python train.py --n_layer=16 --d_model=256 --n_head=8 --n_kv_head=4 --head_dim=64 --d_mlp=704 --vocab_size=1024 --activation="swiglu" --norm="rmsnorm" --norm_place="pre" --norm_eps=1e-05 --positions="rope" --rope_base=10000.0 --rope_fraction=0.25 --qk_norm=true --attn_scale=0.16 --bias="qkv" --tie_embeddings=false --parallel_block=false --init="trunc" --init_std_qkv=0.0264 --init_std_o=0.0 --init_std_up=0.0264 --init_std_down=0.0 --optimizer="muon_variant" --lr=0.0118 --lr_mult_down=2.0 --beta1=0.93 --lr_head=0.00609 --warmup_steps=0 --schedule="wsd" --decay_fraction=0.73 --decay_shape="linear" --final_lr_fraction=0.0 --batch_tokens=65536 --seq_len=256 --doc_mask=true --train_tokens=471700000 --steps=7198 --dataset="wikipedia_en"
MLP neurons of a small language model. Each row is named by its layer, matrix (down: output weights) and neuron, and shows model dimensions 0-95. Each number is 500 + 50 x the weight over its row's rms, rounded and kept within 0 to 999. Numbers have three digits each. A neuron's up and down rows have the sign that makes its largest values positive.
A block is one neuron, or neurons of one layer that tend to fire together. After each block is what it responds to, as a language model described it from the Wikipedia text at the highest values.

L6.down77:534561446475549465508456456460475507512471468528500461512537579500476491562552552447440535515392415482338413412438469450537567469463568540445484562476478420532498437507546526512561420526485546494546491535415513396470513558524491478580595585542424545497438407491458577503528587457550528424
L6.down95:432391451558541476599483373500451541550503483540469559492470539489479489551516574546428430451424494462582484576439487500475582555630511542528405485491547480529432554510502635501574524570573499487582523541551500426507440498572531400499539491527519434437479478576566447460471555432507520564
L6.down264:542498470510531487475536441515482535447443611496533644458573629555472503463460456501423556481519452539461400531548473563517492586488508537517475496540500475525474467533469453503517494477499463511504470485524486525532466508515464353545503584480564522445499451613573518553493450556414442479
L6.down568:530544466512530553529557512430479462471567512475422447533528493467540493572537513535398443530427498560500507416416513414521522528534471431503452566549500504486501432369495540497502515538604513516504414469481580452491443511404477432529560491464430508514473450563509514496584562412439511506
Responds to: Word-completing pieces, esp. "brother". Word pieces that complete a word split mid-way, strongest for "ther" after "bro" in brother, also b-orn, Net-her-lands, man-agement.

L6.down109:449471525466483453550475515426502515553527501466459422421524517464431455469523512513436548424528463428485558406500519603481470433502560473431483516573501487530516462416551462575624466525447520508562576425538524508458456464531500531601482514535532472481493475549454498491428433517576541474
L6.down112:419488527521460492516609526467454575528561525481534542488561577549518557460545515499499541502492541591488555488521541515422464504502551538513512470466442417513536504569468390486558493515491491487468560527497466463404530607524506611531500468590548509517479389434567579478503430555440457530
L6.down153:502408474564454475469524619522586511574522600485408523459471558558521504533494520512474473531504440480442506522526444498452508491476490459593479444509402446484586510484479526516513515588585554510466482483560508525477522486551524466483574518426608522470496554562494555489448466473521513486
L6.down512:486407500524529553465580533518482451567490509528483455563468510515491433575453451505409525586491547544443499594446477444570606559406575468527548545575485491513490517621496574438438394604514473441456624451531546432530506535432427498447414518518534576436531528487460452619551582462503506405
Responds to: Mid-word continuation fragments. Short middle fragments of words split into pieces, especially after "ar" or "met", such as mar-ri-ed, char-ac-ter, met-h-od; also leading digits of numbers in lists.

L2.down91:483544509430507410504499541415533504402430458452482579411453480514601473481495494452521548524484449568405526541447479619530476466470418470424501633559519536494414592468520481494433572465485508498438504558582549463401443512503537532481517537446496460490451517565518454504542462532524479434
L2.down119:513430450445542484445495446527530525549542528542453491492443425490513619436410494506521424466523443461510460445422484607519574405524513545443574395502549567509526477498504462561479503454460421514516429475468421503580532473489455431544434507508549579398479513526607495529497525480509622453
L2.down168:516498465492536517532536409424473610478548544520459487498437506570468473486480473547561482470462480429554457482470463472556388562566512362458392530467489421579534514568464439523545445579544514426595430555510519514479551496423445472510518423628438482448504501467475508524527510509469538433
L2.down179:504494470562532523521392516505455621517521560424550578573529499475457429440531592464533458537451549466438383552524464525545465508510507547523509524527555505507519469382495407474482547515463424452555466448526456487506508457604472464460436523508503454545509470441498518484523444531443562489
L2.down220:460495587428401398412513520470496507523523478450492569515556437552450477443447477498495605471523478515481566395573524520592506570504401485570371603440468528479497500494471517372534444460448454514498498397542507547474518519528617513553519523530503535545537547509507390456563507495484565545
L2.down236:431520482608489572555422497544445559546629458463555505498342440458500487508516455495493589459355505480478490503519451472491425485619491506474488473502472547536417527563549449499445493485399597549520468480540598522493446509484483538621393516504499472496513521490454630546482430427511494505
L2.down263:464461508560466480473484466390468491614469541543514593562453531534474563513441522568413494427429449512443515503476485528388521426500542471456551577524532578599518501443569444549512535582544470553552567430471471515540521490513492452438566454534461481493562481458516470540543424612471473485
L2.down271:428402487533475443482443483531515505516453467438480516517487473387472483497502531497449534456495555523466471535617516430468449565442528581467566501408408515490545478506457438468516524582512444426535552560599540527549538436448536511447490458504562434469525531472423530385484500581470553488
L2.down329:490419470519493565488472473530641494622583518560447444512539508453441472520455555494465555487473494510510494506554507527575607470504444450488606500498581449436533519495512495443466481557451541463469426573483526587566475475456460474514443473451633502469540469517544448490525529566567513507
L2.down486:490444390566499578531463445682493540474448539492542565570535538436504511493513628537466491555495489492572575439445502457475494544494491551533488555485416516438473441491409433469487568557444491511486524513489556424496573559529453575491562391479575561547486446467493576559425555445522495539
L2.down490:490587531552516461488476505544589508453468475509572569484526516472618488491470490448448525452374518497474530537523365530576523403541483419458481477412400464382592507506508504673533559417486493490541527488476427386502498440581509474529478517522539567540482540519500538443473520570512449527
L2.down506:546453415470562497381540476485476520456526476500505398572569487445464500510560529490406520645504476492433486467420534536578539472515534557544485521567569547549498429516442526423450504500532504436501466498506443443551496553383423522470604488506542575486520488508464457562445487503495506463
L2.down584:564514537513492473506545586417487412500520392476409593480485460517546432451467454454467449469497540581517518456590488563429582503470557482423562571556511526437517463419540504483492482574502491477539478493484503378485559521574500565507441492534480498462426512532468451525424475466466572465
L2.down615:473435549492557532527481536544518474487511506541424393558526511492549519528469531541479530494364491497510508431493511446455448517497517510518550478504449542538467460502630450482428547506454450480540482400557555489533480489527431516498459470484434479521415539543590506574516548523527487426
L2.down671:511533492608511607483552396543557570520500476542525472553594487464502594583471494568489473588501515565637492440490544539525455534464496493488549473499440395487528427434608409532637489538503555466501457542553542544512552550436519531441463499504532414453428387433449492548498543478436477520
L2.down692:526465591446520460394531451504502504456400534503507495485532509465457502548528620511666537529507527544426386450520557488447503519450517636515472512532454515498560528321491538488428574472476463499514452513508495515541454440498490411401510486530593454451491440501486524422492582571510483529
Responds to: Word endings and pipes. Word-final pieces completing a split word, e.g. "her" in another, Fischer, lecherous, plus "end", "ar"; also pipe separators after numbers in tables.

L2.down2:488459470521536470593490412484511509451546527412508514479542517478589544460416396473506516471509426483518483484525493483492489581551582489484588538497547562447585555446485665427436396464476426487501455497546521485568453502476458447515477487462582463486474508446546494518553538557487541568
L2.down7:455484499475557547541430520562521485493481526546537583477449469487552510525542458529451559454553500510515457508567449411581526470434528485496447401444576502495510602522492495457569507632447531474513562507531470488449468421533456559469517496541498498495555532459484530504482481480482629447
L2.down197:448400576558561482473446496540526446496516452529492448553449533466491498603576542527473546431402534524553545495471519541547471525489528467497461470530492478566461526484446485529553440564508539486439498474507593435567560506546536558468542505560573497480554489400564555510429476450443581518
L2.down251:467638514481425566387548506504472499512434483492451420483436479498576474478492605459509487513437509513543402515445490469452484483491532576462570517560478432468517584468493438553493422522585539565479450451543455487463464536475532497507515432497462505477520469433535589478548472468496562489
L2.down269:473426532516510553537466403518532489516562554520441565455493513523427522451430547354490555522495525416470557545452552411497507482482447479548482494571431540499458506514398457475503450562478478550513525457486512542513482503455471463491471499607524510444516535400471445513553517517435583466
L2.down272:442487483553507461481575488442520465519483474537560447492523528523524466521491465476546439357493558550454471508454517481425484485486417539465504442532597496532512513460530429468470561500475498477493485508509488487445521532503552544601458535510461575516521536567524437563496354582549455440
L2.down278:453403574477506435521416519597528539517509537531505484576511536567523526540483464418524561435501530505502488494519437472473554529545458473552524483471537466556383442480494552610427520518584547519541523606527484469402479463493502507529555500500537510519490455571604451477505526540501391493
L2.down368:487464498509467477449453497477481509524508464460435443447531493491503464506465575445436557563586462502453533528486509566560506495483434427457485466409502518454458470517482462445533371416487557503517473415507564425599616493482458430515471500497551478452487449468446545540489448524582477429
L2.down403:461511558559542554440433462399455478492520496481425490403537496499506620441540546417476536489500431603412566436498427460498530535520539532586507507439454447609518514527523536444494478552452510555532419521466439425495441573499573567502466517464494486553369565541550478579529482517426538463
L2.down425:585535453496452538533409468592353512386573419498465452500525508468461463499509526594486503452547502530455553555530516406497519471504525540430526568486538427423471546332518472568439505529493463493545564518483577555607378556518510460447533421488476517488517448453427515478468422541589498534
L2.down484:474429518532552497478475513574493544453482517445497578473499465448444524490438440591504434364508423534588518474502511488448517422360539478548498492425460471439536555482464543490443616570563428472460397500570606506614526525452560456469494477525551605492520536513484503577475513437491545486
L2.down513:450502485512372498459553506388580487485482422484548433447530510539466381486535547460439481540519464505509520468501465464379543561443504460429530548531539633488476505458513501504491514527411542460486462494589524486517531466491522453454485476498498624484612421519555411501515616609545492512
L2.down522:539457498519534549483538579454481537486468497522512451453385543473550491525479463498533520554463469461448521514437471449525438543570535482507343493423470567441519480542560492533470556472559483507470481472542489539607486430478564435444527531590503494534506507518417437512577418574522440513
L2.down565:515551422506530505487491580554593569520501570494529482507495447590493527480565489568576440493459476543462459507420480504472522515555608486364466472449532521493530485450499579586489550453555519429605504514507471529528536499595473489497502531475452539461479556415565387474552422493448523526
L2.down674:507480556484395457434541486457596532544487585498467611457436509518458505422466524584509478565476548462539493595505525438474502492488515502504501428466457572476447556462408513479471569403458512422510521522513539488429523459454501510527495520482490485442534464514582456492664484499481476616
L2.down688:447589530447388567486566527397441485499439404556543470449466443420536540472526487428483467598524532452434461516468597472457437499512459537597481522474497441482465442361578472580460582549493444461460486485445515536500443430535512553526492550593499544497493489478545530548539508459515516615
Responds to: Zeros in stats tables. Number tokens, mostly a lone 0, in pipe-separated sports tables (win/draw/loss rows, scorelines like 0–3, 2/0); weaker on stray mid-word pieces.

L7.down335:505410492447516444617409474473540480626527458369535466536581573497449586574510456426501460409442471515637550495461501532502435642460465467517496464482433489530457423504466536521643638492506493497466548458554528540504520452578504490538458487456478487470507402510445453582503503523470475510
Responds to: Word endings and scorelines. Second pieces completing split words (cl-ub, cl-ass, le-vel, gr-oup, Dem-oc) and match score digits after dashes (3–0), plus pipes in sports tables.

L7.down523:559472447588459539557473443524460460499546494514456402508534481425539530563533569491423474515492479533592484447547526551439495439518463440545479433564473458565539450415507494560446455535573453454477477479600463543505433463521565487509530492421486618569534406490403522474426540431507618484
Responds to: Word-piece fragments, mixed. Mostly the at piece after m (match, mathematics, matte), plus he/He after a comma, capital O tokens (SO, On), and ear in research.

L7.down257:555501604469483557431437515413480509458424464470465442542606464512565459501547590476497491532453491582451508540507451532448502474507512508468500482487594478482491493437485579474495423609601541493561442485508473549558431499505516508483509489476567536538496453476568373506526562483500517480
Responds to: Number digits and numeral word endings. Digit tokens inside numbers, often after a decimal point or opening a multi-digit figure, as in 5.9 cm, 672,511, 19:26. Also the -en ending of spelled-out numerals such as sixteen, Thirteen and seven.

L2.down11:456433514468460486507549516383483397449572492514528504519601422522491512449481480494440455395475514525503506609520611518539550479496570449490453489559444536525495500444477433553447501533503441515526497431507457405415432590495445486477458500540443477474502535529536469441531529502441583527
L2.down70:468459610494548434521591508549543447486593599486533477565391506492505413543492478498454494490479536552541490483461540477456527555490437502525469461501444433506516532526453552578534422505560453369455552535522509472531548526449480569490399470565525454522464422568515512440546525462427505485
L2.down178:470509560634357506494459516462533539596466506554485470541569432512451451474462542476590532426482490463432495584538519540506479532541484498498548498508473452449558447462516578495482527484488541561569542515450499426497558476445530585559495471541450539459502545458545461482560522510463530531
L2.down239:473538489586448503500506482348365478594507574486542562466428567481482428542512530487572573505505495399469488470472494497538486482484431522549476537440485468527552474611441372611470506470547490420501532494541546462529411485530512546467496482470590600594464563485603547472462391441451540505
L2.down253:381467564441441523539503522475475501471420469602474526554566509471513493566536577490509467521531403459432425526515518541492629528444399536483509506597588561452537511562496413526465599557569535474531572489449540490497490526510468390522614541466449486440552495496502427548569513539476487427
L2.down280:472385583552497503460507461482445453486418500527564474560437542416588599496486510549504510557505540440471586485513503546596539569493464496626492471497486474472533615518415556532537520528471447430437527486504540565487463559500547534570512512486475596530518554523480495497411435447529559536
L2.down307:482444582462558625547437512529458492512490457439415502490547473611477510500481533444566587456517486453510496597434480462438516460534507440565512516448498551482491479395492581537488387518482562483538446509403528422545535456519529511483576575485440509477501495508561435376429537460467542466
L2.down315:504466447539411469464534581509459519440508384494513441519493508532481605477577498428485480502509429429586457405459629542568524528471559584592599563529499550483505530473472517476397520462455472530458515513528527472463488440474455534534482585521488532500500452558506549590459522495471527571
L2.down362:508560482533475467481575480511443448524401516494447532508514509451615660461607513488536481500492547546575481501461509493544440603447455583559531572453464492454463444531550489490499551573505473522413434551506521474490479590549540588522523436431462489470544459476566484540503557569514517532
L2.down375:512469427497469466586452524449449419550485493509509528564536567457494391415474574427466505539524544438534452484481498470553572539496436519440496466491444587488463553473552530443458517471456510463495523537613415498526491521582553536461472568506462500507411622580423514541508463556439659460
L2.down401:453414447508559553381453459567392514502550560471490511515487397498471602405538482496484490542455492521513451499512545470458457548537556499563668554471543503482435438561570459474454540531496561480580436507510479588515453485495520521537654422569480558541502476519557498534450509559564538383
L2.down539:496460567567490537526487443682518559570496508518520550459587474455472485474515479548508494432517462494541538390472551519451434507417509517462504550566570519479497564525462483458411521555616435446392402524540507524508497424570482516528532510533521441487529478434501475465493471558536461507
L2.down609:515571407500566470488549616474443545491539499572494496552489496515621499417497426482488459509512508561497466465404564464538517444557510517458565512452480419486496544444479568531426474465581591547485429600446434425529573616548570443525576510572510497513461525594582418458606399553451508432
L2.down628:484488458447521430418504601429568519446515478541493600484486567608519585478594509621478515479485424609516511437418492539570474499547515579340494480547538505516517452565488518550517570443467503548558426495580517480440571495468485506488423494495465461423522551527536520557467467438593500511
L2.down629:407516497521460531411492473659519496470420588466463551500437535519509442541442511491507461426502385498545624567612577542513495528527549514446459542639490436462483516532436537551541586500510511485598486505512456516553528543401413511482487527517432422497512416642512475541511519520444540536
L2.down690:476483488520531517470536501488545492422523491607530453439524368545462390513517509465491519516440421499537509552506481393423523525406489625491509462511530490509453403442464470491438507492465518517608569541560484443526497427431454427490385505582465445452477478529448423572584530565421361519
Responds to: First digit of numbers. Leading digit of a multi-digit number, mostly 3 or 5, often in table cells after |, as in 32, 5,099, 3.46; also "ough" in although.

L6.down69:505510496550518469556464611451418496522502478500519482501491486490503501503525541440497509425449539547624572480473462594429530363413517502490471525447522473508623527504494452559514491408486540473453546523542520487537502396555481549582476496510495533520523586517618511431549555462498519446
L6.down481:477626481520535504420539424524598434473545543410496476591538470550476523589488546456472476536503542538386502443467534562594482440531454452459488513538436480551502543460528470520450481631511546498493460462516513585495464550446458480482514584488453389539530478493409571551439485418596416449
L6.down488:496620504596489537450482529452441512496514504526457460502534452502421345525589495473502486500481573551582488459509530555401400435447412544472564506463485516490546494445469513516507500528479512527660468444554546478600444480420562495496481592487603575514446491478424510457538517443542511468
L6.down687:522483451503533541458604540451464551441496521458474478526531418501390477560549544467531499543451618437475464477537471425469437436421487475557559462579487554472467484434478535468520586597440399479569401573456486521482563499533496470462476425453556438586594479560554444519436531463510442505
Responds to: Leading zero digits. Number-initial tokens containing zero, such as 0 in 0.45, 00 in coordinates and scores, and 200 or 20 in years, plus occasional word starts like sub.

L2.down58:397460558491608484543536509519538586535535513450489490516459505571517541373458481519452459522524467534532513449500493514502469491518464478444537538542485489557452511438525501459461484533554490529548568491499457524478490483438541599439467516510554578526573459474540448492477502518464535465
L2.down81:411495449571540420527578551503490515422556610566486496416434482413510485501468496510403507573567445480564481609426572458521409370441546532509570506526564521509492521548516509489586493469500501455500443459427470506469496509432501490488601499549569517518521499440504596504553497511547412517
L2.down86:538530449514297576523494447447561452449509556486540500581509483529574496596413529526524560508547502609475521548450505497435434531495440448485549497588469561502591484443583571461507532510490529491471559466559522568456501371541475500548486663452531443493418571477488486452488494464482577542
L2.down88:426455519587543470558487461451408494477553488477484477548455514532505528508335473525579493453532582465488486512577451561453493518482499463543460460519566580569581535462525482443454544457497515565403566495492446437503507574485487560409388547572439522507467482435596519553496583634457383338
L2.down121:450482510466414510447528551507460598455438482577461574522526503564485565462490564507470565610539494462474509577476528496500535461458592426499547539506500482467518469491610478516536518494427568502538466448503521381505507470514527438495484513459529449596495460529484439457451537489571591365
L2.down190:497558519559437510470501456586505518602469465516515602445539517467523458500564524454495517408485490463484514504499483520416518549420465507559445518497553535407582456518586567538494516480506483489456382488517487490471477592501533578473579457569524474575608521553428531417455576532505527443
L2.down343:440560549445589550428482490513469479511373504535516481510440470561506537492534617522564550437478461550551593529427493542559477485498521418600418419494528509492479367522500536461462561648434470514588520547463549502481472506483498587506579404572544525436449543478470589568532481421565521552
L2.down422:446571444536505488587479528541482498598581522451565559487453557521500604490541472508485553463560436530554511528482474469457502534502545478544468477432506557485470549475531476455510491369471484565547439517524439554515492530540481469495501654470534455461536400484419513478501482497453494531
L2.down428:520508537491436549559520438452447435483515521489439471581447517518498464504493587480433533472538563510526451450454488485550625394487601445456465429514461487494480460516481560522494485500632525514470448486576494468517530507533563468416451462580485456564525438461419412426466500559522555466
L2.down494:487547487517504494449498496551607644516512536487571407421470489508489503561508555518417552508510445547449506488470582445529498550549526521524481520480406478520489520567436523580527475514559520473548548484569525543434600542473432406495515380504524474560376547458538550556495532504414479560
L2.down495:529454528578508469549467501534419491428433480460489393438428539600480564515482503552570506517526495501541470521410529381601467509539520550484457493437494608507463529440464494580544515459531510543551526484527520403574549483581495435514445455469462502443420472431530499497445498452471533506
L2.down573:497500503494512588501501370503517475589442467494527531524544582584569575448448515467508530498471550451496550491498481507555405401460619448539538501428506473500404477561498572510494565536482486588467510554498547432517402578519533544473527463463479515509558525371469540491516492496517485485
L2.down591:529511628480492538575384511556529517509542563465533522469495518528455528531501580498510571566439566542468538418363481492428561553484447584439591403490498481557592527533521445486442448500606516448473461447502502485503444540528511527410471428460435452457390486487489486380461431485493599431
L2.down617:452529497551581507521541529485509467412490623520421515461584510488484454483461540524478602485473526329427455520484474553510517583527498397584541426517531423582526572481475502464521554567563479572479512565493508587533479447495457531533512353473556516568521547489473483461518490550468460521
L2.down626:441397489464528505519529453467476442562513486608516465598515410516490428563545545519432593487516534529491604500443491520481454482479449544526527483564462499410419412442446492455448505582503523438566490511592413576552436569542533557485351514475455531546523433478477429527441514555431466502
L2.down640:444558477481477634505484399534553501565459484508550496463523556583494533506507459527497513494509495442525595490512471478462475486465409475516501530491526458455491615440489487515473512642638435540513464496523471542420648485472446561477517463524491491529469476524580572450497494422541484530
Responds to: Line-start list dashes. Dash bullets at the start of a line in Wikipedia lists, plus word-middle pieces like ign in design or signed, ren in children or Mirren.

L2.down50:475410552586459525502475457595451523473540441473436459532475559440564451504454592397568468583385508516472549443518556559506452558500461478413470485497501508494539544425420500540462507583392541492501481529521403508402521540532502558418503445598508467503431440474540480502574533486500497405
L2.down69:528532521464538547560507445509597501549461502465517452405462426513472500536577539494557432486531469564490481516475488457500492535427464487449493398491486456499508520591552588512504486459435561459601451384455495571489487546589501493432501456516526405475457446439515412472393527497514486479
L2.down143:511578472429492548430502477442347530541396449529493361537554526472503464507510508600405489511546510457514477430522494457528549508543515436618526557537486482423513513498560445393515422449558541482540483538449504509481487529501513550494520557528441492521505468525490481597501460494534442469
L2.down191:508557550436479575514594442589521518497514539591488392491520487528523547519576532492505587472433481406544509513533424561342528466460545491584541516555521477464515446535430424432499441505412508472540539476517473384625480420494540402480514521588539497488549574476462469498550488531576424472
L2.down226:539539558536448551509397497512478521408458415466365584502614427484497443391467554576529532518496503543440457528459450412468519528498476534518430563494559540440454517531477478441533516499511469414466496577503506498572523466489590489472442532652505427587512528508535485489433432489511572523
L2.down258:561525485468377513546506424527438509458504401451506501454542551480590504520608543534441474518568553541484499428570404558439444492427551527400467531480480581497460478522535476473551397551455461400490476497514521496424500545555524522575571423533437408513448529414507501493485467593496526442
L2.down331:467486477540406488455443458497557500527450443496514504550596502566469363589432403450559499476472546560501555487503525485476446499516454563466514426504513543461491532449557536576475413442576542404491556507467446536528478546469551512460432486447463498499538490605386471545480561491533478547
L2.down373:584450455557583408450545502507486598519591551488568481477512467576533434596488570547540455490532431537473494578482382511480567355549475483517573541513483498491584521463525500468574518542498588458461492514438530535440513435531441511499564580511481563487488519518560593562505568498446551468
L2.down434:468467469501569512487433475434586546455524523500363485456622448501547645470521483476562545412558506602455508523502513409580566491501533465495475501428514440461483575461517451402537518584519538513484411487508441527455535436440542624448537492501474469537523433518533459407459426485361586506
L2.down451:443444517551523519507541578463484513506550477473405538530472516486576493575480475486446505437496506493503490548419461455521476534510570517485571452505477470418553499319497564540508584561477494534462517551549485464594484487486523538481512437452476498501471483544523435537491438482508531447
L2.down503:582490553482528546571524553468460489447477566491547505536519561576512432533510469519566429513506543456438539475517454478556491587540501519463393501502518482513554498575576487554492498488445485581606581517506431586526501493539551615540436510429522547533497405542404465437485412449492452532
L2.down509:518410535447488413467454519590386472520547530471465560462529516566487534456662465536559446515602513519501606590450494474473445430478548511544476510477451506499496424511480601499540528528503573543485465497502562403456472545478466491416588606475548441561552467573471505506505496500572442559
L2.down563:476615448390497512378381525595446380530581455528507467466507514517623610556479486496483490464430526491440535561453525577425568480478500529544439553445428499456558578475519477517445463478478585460547449421515586511458590485434470505519516546466492424465534442548525477498500459504564449444
L2.down586:511521505537439444497455584465429511501481522414512479465471499510440614466528550478503391587485478495557482556460556572532426552515433482539571605512433560440434473358522503516493504525529472576463553527522509541494539420490491457519582387511511517484446569539509490568521540550447494470
L2.down587:522454498482470404539444471421477516486498463585494536419516439511429593455418507603514571557480488581507356494479482427438388517460467562520422513520545433484486467521477428446432481505564418458605568528404540553528567564519469443497475438502518546466535555436489474506502585565522417381
L2.down680:475496557506588507451511551484492560483420519542548418478450484517535544493357483661467596459521556495467453514425535477554482546547490447538465530506485575449551458509466496493524460503567441578578516517532445438555595571488564397484547564482523595395411484518441462522510489452482575472
Responds to: Ordinals after "the", plus word-piece bits. Fires mainly on "first" or "second" after "the" (the first season, the second home), also "not" and inner word pieces like ell, ig, urn.

L7.down304:496497538513490587454480549480485527545467482494457421516518556503491515459538551524491536566514467474403590433504449514557625578506518487529533481471475427431487476516506449415407597462492516503463474606565441523521454560469574552517457383461448532484480525464544490515496592482496569461
Responds to: Attributive modifier endings. Word-final pieces of superlatives, ordinals and adjectives right before a noun, often after "the", as in m-ost, four-th, curr-ent, first.

L6.down445:489550541493486526390542576420500435548497494434482485561537496604467476498539594502461465496439420450434527471395545622540477478513485503473496519452570455544459490518608479422491462493542513496467548484505482452541501495438484458435452403544517598391503429474466529471589528470405509447
L6.down528:514506533535435470441598517475526529610593519525492417494422392475545386437498581519457509523587523476507577493572480492538510597485535455460482427493482502416498432453543468499441424452602482451454447489549457562526510530544476429539481484480529521479447482549434485464519500444458478487
L6.down578:593438520512524480433542497386460458473477438493588480514558507593443501504490511510490418450536462533520347448445499503474477472453423511586551445517454491389502478457577559409535501512461411496534423563517485473502505573459434496506447487554561526588535513569448541441422535489405510490
L6.down650:454385516528449509480540546475464481542479478579405545550405482451565413557497558490513552539512531517440575549482494560507421482432541555470500492550486513486419505440518515498528538482463525492575527530488470501424416512537438525502464625529491483442511457496589507423454562523554474498
Responds to: Subject pronouns. Third-person subject pronouns starting a clause, mostly he/she after a comma or period in biographies (she worked, he developed); also he/she/them letter strings inside words.

L6.down266:486522524502549525600427578490489525476399586468446496444503545508494474571461497482458533519536539585445419565552448486456421512480459550456480502428499488489565439536525557382496494535513498479619551471540484526525396582497432571534492565407462444395517536471528438497500564460495499488
L6.down352:521445531465608549360412593463619565523495549497474419527513595466456500527494485487468485494490600423504429488468526508464575524522477517536476475532579509388519488479564525565400475487569439449480473562511568563492502470485493473482462576418441520542500494400541500440485556523472538487
L6.down461:548372450477491477460517563458533522586518477474461450597486566527507544522521542607482497534487468479536556405486401514389571561484594468428597507582452531437478584497566505474389558527480545511488462532555581444505411468487477570449482465503506574496441525481430484566518498521564502519
L6.down467:602483479471477605491435424530520488572497503499470436524494565514460401554465591512503617465574421496453512547481495553502562470487511502531480464517522546414463542407486504460521484508508524484509542582560550554553451419497512578466454511508466459493520465554472489471511474481459539500
Responds to: Exclusive and ordinal words. Fires on "only" and on ordinal/sequence words after "the", such as only, first, second, last, and the "th" piece of three/than/through; also "%" in election-table headers.

L7.down661:568519470571477456453475512503464437528567488415575514495591472533486501508515489513511465564518587434465556563557578501535507555512520439465548506507554488436458480509525445550523499374528619516509451429492510565502489587458543534574549365451550490553505363448541485548493440468484447523
Responds to: Connectives and table separators. Fires on word-final pieces of split conjunctions and prepositions (unt-il, th-ough, beca-use, includ-ing), on clause-linking "and" after a comma, and on table-cell pipes and line-start dashes after numbers or dates.